config.yaml
n_layer: 8
n_head: 12
head_dim: 64
d_mlp: 1344
qk_norm: true
tie_embeddings: true
beta1: 0.95
schedule: "wsd"
decay_fraction: 1.0
final_lr_fraction: 0.0
steps: 8205
MLP neurons of a small language model. Each row is named by its layer, matrix (down: output weights) and neuron, and shows model dimensions 357-484. Each number is 200 + 20 x the weight over its row's rms, rounded and kept within 0 to 999. A neuron's up and down rows have the sign that makes its largest values positive.
A block is one neuron, or neurons of one layer that tend to fire together. After each block is what it responds to, as a language model described it from the Wikipedia text at the highest values.

L5.down98,199,190,172,194,189,188,186,239,222,173,220,223,184,217,201,180,210,199,190,183,204,215,205,228,191,192,169,208,192,201,200,219,185,232,148,213,182,189,204,196,209,184,184,204,206,169,235,223,213,242,194,209,189,209,209,238,190,164,182,198,175,211,209,195,165,203,218,208,190,235,201,190,230,211,221,185,232,193,217,261,210,189,199,225,232,196,210,185,185,215,197,186,220,218,201,222,204,207,188,205,186,196,220,171,227,145,219,191,215,215,211,187,208,176,174,236,217,176,223,173,190,219,198,236,164,228,191,197
L5.down139,181,193,191,189,194,165,198,233,194,190,203,223,208,185,225,187,193,230,187,181,218,225,180,178,222,193,219,199,210,196,189,235,194,192,158,202,196,223,164,219,196,196,201,185,205,195,195,237,187,228,190,171,213,212,183,222,154,194,189,210,194,204,197,173,173,162,162,210,182,229,198,170,221,225,205,187,231,198,202,180,158,194,203,180,166,174,207,174,215,201,187,211,213,184,207,214,222,224,178,228,219,211,206,162,186,216,204,184,202,202,215,217,222,196,208,200,208,190,194,186,184,219,150,178,219,189,232,184
L5.down268,189,200,184,210,235,208,228,230,211,198,189,177,166,218,174,203,200,198,186,195,214,203,188,217,189,219,183,244,192,198,193,224,213,206,176,242,179,186,221,207,222,179,231,198,187,195,160,186,232,219,222,227,201,196,223,223,209,192,163,229,194,178,195,188,147,198,208,217,218,218,187,207,189,208,194,195,208,185,182,229,191,192,199,198,223,203,211,181,181,194,244,192,197,197,176,228,192,209,246,185,208,202,221,221,228,172,200,193,184,198,192,215,204,196,207,182,199,205,220,164,212,184,215,195,192,238,186,195
L5.down387,206,179,170,248,204,208,238,208,198,186,189,212,217,197,185,188,198,184,174,184,195,186,195,205,212,203,214,210,147,184,162,197,227,204,180,188,212,198,160,221,190,213,204,202,179,208,191,204,195,194,194,166,220,227,192,200,207,181,178,192,196,223,195,183,180,204,192,192,196,176,183,208,215,225,188,194,211,210,179,167,194,193,221,194,171,204,213,186,188,202,190,197,238,192,176,193,205,191,188,196,192,198,200,202,199,233,191,185,182,232,167,230,206,184,173,249,185,184,180,204,197,170,166,174,186,204,170,192
L5.down416,201,190,224,250,258,180,130,201,178,241,245,187,178,228,214,210,186,209,187,184,186,199,177,198,173,197,225,187,176,188,166,208,210,194,188,212,171,203,213,162,196,224,227,190,199,196,214,187,218,203,153,224,211,190,187,187,213,214,170,165,205,196,162,211,215,199,159,216,197,192,200,202,212,199,222,179,243,197,206,213,213,200,208,227,221,211,218,185,224,196,197,181,187,176,189,204,213,211,212,211,231,169,193,189,204,191,184,195,189,208,197,197,189,214,204,181,179,196,213,231,186,229,215,250,201,217,178,262
L5.down432,196,221,222,202,210,178,206,221,238,191,185,208,200,190,194,192,221,216,229,174,195,213,210,224,179,221,203,176,202,205,231,231,260,215,184,203,210,190,212,218,178,189,176,212,206,196,183,163,219,188,231,213,186,209,227,207,205,192,179,179,214,191,224,190,201,216,181,225,165,159,174,197,189,209,194,227,183,206,222,242,172,218,161,216,242,240,215,199,161,216,215,218,204,234,193,205,170,207,204,186,193,175,187,220,213,157,209,188,194,197,203,204,164,239,191,205,228,200,183,194,176,166,180,243,176,206,177,201
L5.down455,195,181,237,234,172,187,232,186,160,208,232,217,193,183,228,214,198,232,199,183,223,199,247,197,212,217,211,195,185,192,185,191,201,186,172,197,186,194,205,223,170,205,212,212,140,214,223,189,193,198,176,191,207,207,176,192,195,200,186,194,197,196,226,180,183,220,196,219,226,205,170,193,223,204,188,175,173,188,207,203,198,182,210,225,201,180,187,163,179,200,187,179,228,175,210,180,221,215,172,212,216,197,207,192,227,199,174,199,207,205,203,223,203,217,193,189,210,189,178,168,183,214,177,205,222,190,219,181
L5.down463,242,184,237,219,218,193,199,174,224,226,235,210,200,164,183,190,191,164,198,214,174,196,202,201,240,177,217,196,196,208,197,221,193,200,189,201,197,196,221,208,206,210,160,171,182,161,222,198,189,202,187,203,230,194,217,206,192,187,206,169,213,220,191,243,192,227,200,227,208,214,193,187,204,216,218,255,184,223,202,185,170,179,207,250,179,181,197,178,219,185,240,208,206,238,187,186,191,229,189,176,185,195,158,142,194,209,223,156,192,216,232,191,217,198,204,209,181,227,191,188,214,204,237,191,186,223,192,202
L5.down478,214,214,231,198,201,174,167,235,230,174,190,199,209,177,202,208,207,223,212,205,212,184,197,193,169,183,207,194,171,203,199,214,176,226,206,230,210,205,221,188,239,217,191,218,217,227,218,212,182,205,210,223,162,221,186,203,205,160,210,204,207,181,204,208,154,209,205,186,176,201,169,192,250,170,213,175,182,234,188,237,214,182,198,199,242,180,255,194,213,217,254,173,192,234,186,190,190,250,176,211,171,189,197,217,194,158,202,190,214,173,222,188,200,207,188,197,200,206,185,190,187,200,181,229,172,195,196,184
L5.down552,200,206,207,208,205,194,220,197,187,199,207,211,195,218,211,180,210,184,186,191,209,208,215,212,199,211,182,207,225,238,196,188,224,176,177,153,195,204,218,211,202,184,204,183,223,211,170,213,201,205,200,216,197,190,204,204,207,204,232,176,190,212,196,227,175,205,206,205,196,216,194,208,210,213,227,188,195,175,185,163,224,195,209,190,177,193,171,215,195,229,206,234,231,188,202,173,206,210,246,209,161,181,161,227,203,225,185,197,199,221,217,200,200,201,227,214,203,211,189,245,211,194,235,216,209,168,184,216
L5.down893,199,199,220,187,227,246,189,169,236,206,212,211,230,223,200,180,197,197,219,229,255,211,195,223,189,188,195,169,195,199,208,183,206,211,170,185,210,201,177,185,197,179,195,204,188,191,223,173,169,229,209,194,207,203,216,198,215,207,180,187,197,174,207,196,200,196,208,194,211,228,232,245,169,182,198,220,207,207,196,220,203,221,149,155,221,181,206,217,214,204,206,192,228,211,193,172,200,201,221,166,197,182,205,200,225,181,173,237,178,188,201,199,226,203,200,189,192,197,196,208,184,209,183,211,225,177,188,210
L5.down998,181,190,207,209,189,250,214,234,203,213,229,200,195,175,215,183,182,224,192,188,183,196,193,211,212,177,193,174,173,182,211,210,217,195,220,235,216,188,179,192,206,182,188,236,214,168,173,242,222,199,227,168,209,184,213,243,180,200,175,205,193,171,196,165,209,198,191,204,196,177,212,196,190,213,198,168,222,186,227,193,159,196,209,201,183,171,208,182,204,151,229,204,190,222,197,207,182,226,202,185,209,226,186,230,153,212,204,195,219,180,199,199,238,220,176,202,177,187,232,214,221,192,244,213,221,189,174,195
L5.down1094,220,203,249,182,176,270,186,221,250,195,197,176,169,192,203,206,193,220,214,191,197,182,213,200,196,196,223,183,213,198,199,191,208,207,162,195,187,194,173,234,191,209,198,218,233,205,186,199,201,227,207,208,211,164,208,207,222,220,164,219,224,207,182,206,264,204,187,231,141,201,218,199,219,190,200,192,247,218,187,197,172,170,197,189,195,216,181,185,225,199,194,202,218,200,222,170,215,214,169,213,218,195,188,133,190,207,210,213,181,206,204,211,224,212,204,184,201,220,186,153,210,233,193,211,184,213,187,208
L5.down1169,179,199,206,210,177,188,175,195,200,213,195,193,201,190,180,188,191,206,207,209,211,206,203,201,188,207,196,174,198,174,193,189,188,203,179,189,197,192,209,177,215,200,205,166,181,195,218,222,209,178,161,191,214,188,195,226,163,167,188,206,187,219,169,214,163,212,232,170,179,179,188,183,235,203,182,213,209,227,221,238,208,209,199,183,236,187,197,218,226,202,205,221,203,166,215,228,202,187,164,216,214,210,180,152,229,164,215,174,188,204,195,183,185,223,190,193,191,196,182,186,225,222,191,190,210,205,220,204
L5.down1222,214,164,195,184,180,181,186,194,194,213,205,200,188,173,181,219,180,227,175,222,225,218,239,195,221,192,193,196,203,164,210,211,180,193,218,196,165,172,204,183,209,221,208,194,171,190,229,192,214,181,195,196,194,185,197,202,201,210,184,194,173,185,200,178,213,191,209,226,204,186,180,198,183,211,202,216,187,187,225,225,230,224,192,179,233,188,157,223,216,187,228,241,179,156,231,213,198,179,190,179,223,190,195,205,191,187,184,196,219,191,200,164,203,238,200,215,202,193,206,207,201,201,205,211,217,190,191,222
L5.down1323,178,173,176,236,205,170,176,179,223,203,224,209,219,215,232,164,180,192,202,201,247,190,202,231,226,215,216,203,223,203,191,180,169,201,186,210,231,208,174,177,205,181,197,200,202,197,183,198,195,211,217,201,176,210,196,224,231,185,196,202,206,175,201,215,208,200,184,198,189,214,205,206,204,203,235,222,216,173,186,219,229,209,180,202,224,205,221,222,204,190,196,205,141,217,189,203,215,178,219,219,167,247,211,191,160,171,216,182,177,201,214,221,217,203,176,194,179,193,183,215,204,210,223,222,208,217,212,188
Sports career stats and results. Tokens inside sports career and result text, strongest on numbers after scored or made (two goals, 13 assists), also stat-table cells and honours lists.

L5.down45,179,204,224,182,192,189,203,189,229,248,188,217,173,160,194,198,173,220,212,199,177,187,208,182,202,196,199,176,185,190,224,208,245,199,203,184,185,207,185,189,181,201,209,214,218,194,209,193,191,187,220,224,192,239,153,187,210,234,218,205,212,196,237,172,205,200,199,199,193,195,187,208,226,220,177,217,228,181,214,191,199,222,197,190,187,211,219,190,199,214,204,197,171,187,174,209,167,208,160,181,188,189,205,181,182,220,197,161,217,218,213,207,200,197,220,236,198,181,229,215,212,222,192,238,208,203,190,207
L5.down104,214,248,175,208,179,189,221,245,192,206,202,187,183,212,205,200,213,203,192,240,223,219,220,206,181,181,220,195,149,182,220,206,224,215,194,217,170,189,223,195,205,209,193,183,209,209,220,206,188,145,197,202,194,205,219,225,198,201,191,238,205,173,210,202,140,206,203,118,202,163,181,200,212,234,222,167,197,217,193,182,175,223,235,223,168,220,204,189,205,176,210,214,159,183,202,181,201,186,230,226,184,166,201,180,186,217,180,198,214,217,179,195,211,206,228,188,221,229,186,229,195,216,213,189,196,185,162,206
L5.down172,211,202,214,163,190,224,233,205,208,172,189,181,188,221,233,164,184,227,211,221,169,192,194,201,181,238,166,201,181,190,228,191,213,233,181,209,208,215,218,197,226,189,217,199,202,213,218,168,193,182,210,187,233,198,223,206,184,212,181,215,185,209,204,233,180,190,194,198,201,212,186,191,211,233,178,231,221,143,180,192,223,214,215,209,209,181,228,215,249,210,221,165,233,202,200,221,172,171,201,199,215,194,244,216,186,207,204,208,177,198,182,196,203,180,183,218,201,192,188,222,194,220,180,207,212,216,206,208
L5.down417,173,171,199,180,210,204,191,143,200,167,216,183,180,200,223,182,174,204,179,187,195,211,194,150,193,172,201,166,208,190,184,191,212,236,203,188,179,217,182,214,198,210,176,172,180,185,222,209,211,217,224,202,179,177,179,216,214,214,197,199,221,176,192,157,223,188,171,208,185,173,201,173,188,196,229,224,239,239,231,203,201,199,183,202,193,223,214,216,167,185,176,196,190,226,193,215,180,203,149,197,231,199,222,202,222,193,181,234,225,218,186,210,196,233,198,192,225,224,213,242,199,221,213,202,169,187,212,200
L5.down614,191,201,186,181,175,211,162,197,209,216,216,186,208,235,191,230,177,179,197,241,214,202,223,216,185,201,212,212,172,218,196,213,225,171,243,219,229,212,217,238,203,201,173,174,201,225,214,187,196,217,228,184,216,214,202,204,218,188,225,202,203,204,218,183,217,155,213,178,179,214,198,213,199,231,212,221,200,223,248,185,211,194,192,172,170,204,202,208,206,174,232,183,196,219,187,219,220,197,188,221,193,179,203,217,168,199,191,225,221,195,168,181,183,174,222,190,212,235,214,229,198,182,171,187,195,164,188,195
L5.down794,198,189,209,180,179,221,214,180,226,175,200,197,215,186,186,177,208,199,197,199,205,226,205,193,209,193,199,224,212,179,213,162,208,205,185,197,202,216,225,201,213,216,211,222,162,189,183,204,164,179,199,207,206,242,196,189,189,200,200,177,176,191,190,180,159,208,208,217,199,237,205,210,222,183,157,208,200,250,152,174,192,174,241,193,174,182,196,226,207,176,202,171,213,171,191,178,210,211,207,213,221,209,173,226,201,214,206,173,176,240,202,181,248,179,192,237,211,244,198,178,193,199,193,186,197,208,171,221
L5.down798,180,222,164,189,202,222,187,204,193,159,220,182,186,207,209,209,197,222,172,198,188,200,208,202,175,209,192,213,143,209,204,203,190,232,212,178,190,212,211,197,180,194,201,177,180,209,178,223,202,210,187,191,192,234,169,170,181,191,226,194,177,193,222,206,197,241,177,210,188,204,199,224,223,205,173,179,219,212,226,171,169,218,207,189,186,203,180,200,194,192,184,151,187,187,177,237,212,187,210,197,202,188,221,216,188,229,223,181,212,206,231,198,198,240,202,202,182,207,185,165,204,186,209,208,167,204,197,217
L5.down803,187,172,239,201,190,219,201,199,212,175,191,174,267,199,179,198,198,207,190,241,231,198,222,212,220,158,222,196,213,213,190,209,195,165,212,235,173,221,187,196,222,216,196,188,227,202,199,227,192,237,204,187,228,176,214,184,197,175,230,215,209,187,202,222,197,200,187,190,214,191,207,194,210,209,197,149,197,176,213,235,231,176,215,205,223,162,217,239,213,186,216,195,220,189,226,218,199,209,200,218,166,205,174,239,216,168,197,201,188,197,204,192,208,177,193,202,205,182,178,181,218,196,209,198,207,217,218,224
L5.down807,197,180,204,209,206,201,183,193,173,220,220,201,191,203,254,168,204,165,222,199,208,194,224,183,188,193,159,184,183,214,192,221,180,190,218,226,185,189,172,200,181,200,198,189,178,225,180,205,202,222,238,225,225,205,196,188,186,238,200,239,197,201,163,228,201,185,212,188,208,221,190,173,200,195,175,220,150,196,210,229,177,202,193,195,215,215,179,194,209,181,182,225,221,214,217,245,220,212,225,197,172,176,213,227,200,173,217,187,214,189,192,173,228,192,221,168,209,206,220,250,202,190,197,192,196,204,203,226
L5.down857,144,195,237,185,221,172,217,193,220,206,213,206,204,211,226,189,186,187,227,227,182,205,159,213,201,195,192,182,192,182,195,229,210,246,186,184,206,179,223,208,215,198,169,185,211,205,212,240,237,189,203,194,205,234,174,196,212,217,179,199,189,218,194,204,181,216,192,185,199,213,190,189,165,179,211,217,185,193,206,210,221,216,222,208,211,222,175,198,201,196,181,188,207,204,241,197,184,197,186,211,208,205,172,216,175,191,213,213,186,199,218,228,226,220,176,201,198,192,220,225,207,198,197,209,209,207,197,179
L5.down929,217,253,207,180,212,184,205,221,203,189,196,217,200,212,210,216,171,214,200,201,213,235,177,219,214,187,171,196,195,170,237,180,192,207,225,184,178,214,162,171,193,193,196,220,180,213,238,190,186,194,180,208,218,187,200,162,158,206,200,216,222,211,196,202,216,201,195,221,196,225,191,209,216,192,227,214,219,176,208,164,195,214,227,194,163,200,175,214,191,233,174,174,197,191,193,193,218,169,199,255,197,152,179,169,207,241,190,207,210,180,216,225,220,214,208,183,173,221,207,194,184,185,249,179,202,215,206,199
L5.down959,179,239,229,186,227,229,195,241,206,206,198,205,197,196,199,191,219,203,228,188,198,201,203,220,174,198,187,230,200,188,192,198,197,235,155,231,176,212,233,206,201,162,178,186,219,198,218,203,202,176,252,188,195,204,211,196,186,212,187,222,199,198,207,164,214,192,226,167,213,219,189,205,213,213,222,152,179,181,169,231,217,234,187,193,209,206,223,227,212,175,203,202,205,203,229,217,197,190,192,200,191,178,196,250,226,178,198,239,186,190,243,193,201,180,190,228,192,216,174,184,224,185,252,234,227,176,194,218
L5.down999,209,168,197,189,212,181,204,208,189,209,185,171,226,239,196,206,188,202,212,217,224,185,199,187,188,223,185,185,194,195,236,176,237,168,221,235,161,175,187,214,206,188,211,175,169,180,209,195,196,205,210,219,204,193,178,201,205,182,183,213,192,210,160,162,185,185,208,169,213,229,192,176,239,178,200,214,246,179,236,231,223,205,212,198,210,215,170,175,190,226,195,196,183,215,185,187,218,188,205,164,191,187,211,204,200,170,187,209,220,167,208,185,187,230,236,221,197,209,196,205,219,180,252,176,199,213,236,169
L5.down1031,205,231,221,205,233,199,173,201,189,228,185,161,234,200,203,190,176,207,186,199,227,206,198,236,216,180,174,188,183,200,248,150,194,243,203,222,193,183,167,212,245,207,199,252,214,199,178,183,192,189,166,216,182,206,225,219,171,172,222,184,242,202,169,213,216,212,213,221,183,186,215,171,175,209,186,199,226,200,222,172,154,156,194,207,174,203,231,204,189,194,203,222,174,215,202,135,207,200,184,197,181,231,205,230,192,224,206,200,205,214,197,194,192,197,179,207,199,184,186,188,178,214,186,225,212,180,230,199
L5.down1240,168,200,227,175,208,204,222,210,221,232,214,203,185,188,179,191,178,204,175,177,184,210,200,225,220,199,234,204,223,200,247,197,256,210,203,230,222,171,229,207,214,191,184,212,234,215,165,177,210,233,256,195,184,228,195,178,232,207,190,186,202,205,200,208,204,189,195,217,197,203,199,224,216,195,194,205,161,220,207,178,163,184,218,173,169,201,194,201,198,206,148,197,180,226,180,161,225,239,198,222,173,186,199,211,179,217,198,193,211,196,209,208,213,210,180,211,198,192,204,196,190,225,171,215,199,226,222,191
L5.down1288,208,207,189,207,191,187,212,173,208,206,168,203,200,197,185,194,209,208,168,214,202,206,178,172,227,195,195,164,187,215,197,191,207,179,201,190,187,200,139,203,222,217,215,221,216,219,201,177,199,198,193,221,216,171,206,176,222,223,214,194,209,187,206,179,202,203,205,210,213,173,214,199,224,212,182,230,182,191,201,232,196,185,208,204,204,203,189,214,179,187,189,184,224,203,216,230,203,202,228,208,203,169,228,237,249,191,208,206,190,151,223,170,159,203,194,206,224,217,177,198,213,227,211,165,213,203,225,233
Formulaic Wikipedia boilerplate. Predictable mid-phrase tokens in templated stub text: census percentages, coordinate numbers, infobox lines, table cells, e.g. "may be of", "feet above".

L2.down696,207,214,222,187,186,186,211,200,223,166,210,167,196,201,191,209,205,174,180,182,184,215,190,225,222,197,249,211,170,214,231,186,214,187,230,195,206,223,187,203,183,202,195,182,196,210,211,205,218,200,240,196,197,214,176,185,190,183,205,173,203,214,192,169,168,205,227,174,153,193,222,193,203,219,213,190,204,199,179,258,194,226,196,215,251,230,147,180,179,191,210,181,232,217,221,169,190,189,249,198,204,210,235,173,203,154,182,215,167,205,194,190,217,219,159,196,189,216,193,200,200,221,181,188,225,194,224,226
L2.down956,198,192,164,157,200,218,189,198,226,205,199,153,187,218,191,194,205,186,240,175,196,223,199,219,194,203,206,203,188,177,201,199,181,175,197,185,189,203,188,198,193,238,225,174,207,199,193,191,198,204,196,213,224,214,214,225,206,215,218,216,197,197,216,209,187,225,200,185,194,198,193,199,213,184,182,201,143,203,169,202,217,244,196,198,203,198,231,175,251,176,239,202,217,175,195,152,187,212,204,163,220,199,189,204,154,214,215,173,198,245,173,216,167,200,192,179,221,220,204,223,227,203,219,203,182,190,158,228
L2.down1090,187,221,201,196,153,205,209,181,207,192,195,193,187,200,226,222,197,174,167,188,214,224,215,195,244,183,213,210,171,226,212,235,245,203,196,206,226,223,206,215,180,195,186,193,215,213,201,169,181,178,206,215,174,205,194,204,189,185,159,164,199,237,184,219,209,190,228,224,206,190,232,187,184,200,223,235,211,191,198,248,205,193,186,188,234,191,171,180,168,239,179,198,198,225,209,203,212,184,197,207,179,186,219,223,185,152,176,205,198,219,191,190,175,203,209,217,193,209,200,209,218,215,194,208,215,222,188,196
L2.down1199,196,233,192,223,178,197,174,192,173,194,211,170,175,193,173,238,205,228,215,172,205,190,184,197,235,238,232,235,180,238,184,218,176,167,183,209,179,226,176,225,196,206,207,234,199,198,228,215,185,197,211,183,191,178,203,210,240,201,207,203,203,198,255,205,215,208,216,218,198,188,222,235,247,188,199,157,232,192,198,185,200,237,181,213,190,185,177,197,178,214,206,201,181,212,170,198,217,223,211,194,228,219,159,188,190,206,195,194,227,170,194,218,232,201,209,175,203,191,203,164,185,225,197,166,193,201,183,213
Phrase-opening ordinals and titles. Opening word of a noun phrase that sets up a head to follow: ordinals (3rd Battalion, 1st Earl), "one of", titles or initials (Colonel, Fr., J.).

L2.down226,221,187,209,192,214,199,160,209,177,205,165,205,203,180,231,155,197,203,232,227,196,185,193,217,227,190,211,176,171,199,219,203,215,201,202,232,190,187,207,198,190,179,175,205,199,185,216,185,214,213,200,215,207,201,207,169,185,213,200,200,201,231,183,210,216,203,215,193,203,215,182,206,198,228,179,217,213,215,218,238,193,217,197,212,219,238,182,183,197,245,173,216,210,193,191,204,205,200,198,212,199,205,230,166,208,179,186,208,174,179,180,192,209,200,202,192,279,231,202,181,240,185,207,227,183,187,202,195
L2.down464,190,194,162,259,223,177,170,183,176,197,216,193,206,165,210,188,200,183,172,245,211,197,236,201,165,181,233,184,215,179,190,214,220,201,202,200,203,244,196,216,176,214,203,176,198,169,180,201,178,200,194,197,210,196,198,203,188,190,212,198,203,215,193,176,218,201,201,180,198,230,183,211,198,199,199,236,172,205,241,230,200,216,184,202,234,211,214,188,221,195,185,198,180,180,190,181,229,170,190,166,208,216,164,177,192,172,201,184,180,195,193,213,215,211,203,191,197,201,208,208,223,166,228,222,187,168,190,194
L2.down989,213,202,200,211,232,203,187,220,197,260,225,210,195,212,196,204,180,221,221,243,181,214,219,198,189,196,200,197,215,174,207,240,189,193,224,230,180,204,212,232,211,170,200,197,223,188,195,180,188,198,207,220,174,184,203,212,164,179,173,252,255,207,201,204,205,201,180,214,183,173,151,186,190,222,214,210,201,220,243,197,197,198,206,220,204,202,188,233,196,205,218,210,224,242,210,197,212,203,213,192,217,232,212,186,218,200,212,164,192,201,217,184,207,238,190,206,210,204,205,191,230,202,203,261,221,202,180,194
L2.down1021,168,187,209,195,231,187,185,222,174,188,218,201,204,198,214,170,206,197,221,201,250,197,210,200,216,203,166,202,199,213,221,225,198,164,238,224,181,193,216,198,201,162,162,208,198,169,177,174,215,220,203,210,174,214,176,178,187,194,183,183,205,210,221,223,237,162,183,196,154,219,179,200,178,218,199,219,217,187,230,221,191,174,168,192,215,199,203,190,216,201,220,196,198,217,210,207,177,196,194,171,228,236,194,153,195,186,178,212,224,204,180,217,220,206,195,192,240,189,178,241,204,153,197,202,206,173,167,197
Percentage figures. Percent signs or the word percent, plus decimal endings, after numbers giving a share (19.1%, 48 percent, 100%), often in census prose and election tables; weaker on quantity nouns like each, those, remainder.

L3.down1105,182,198,171,200,201,215,189,181,196,197,193,180,193,184,192,210,192,182,197,229,223,251,216,222,200,209,206,175,178,208,191,210,207,172,176,215,196,239,222,198,216,182,201,177,194,176,167,164,212,237,197,234,181,209,170,155,194,190,168,199,231,219,217,213,186,195,222,214,173,170,172,203,200,214,182,212,213,198,163,244,214,167,219,181,242,189,180,186,203,187,205,189,184,200,190,185,147,184,198,180,168,214,177,189,183,161,205,212,193,182,208,189,209,187,208,211,237,226,225,211,204,219,187,207,215,187,188,184
Before a numeric value. Tokens where a number or amount comes next or is being written, in statistics and tables: "of" in "percent of", "$", "more than 175", table cells.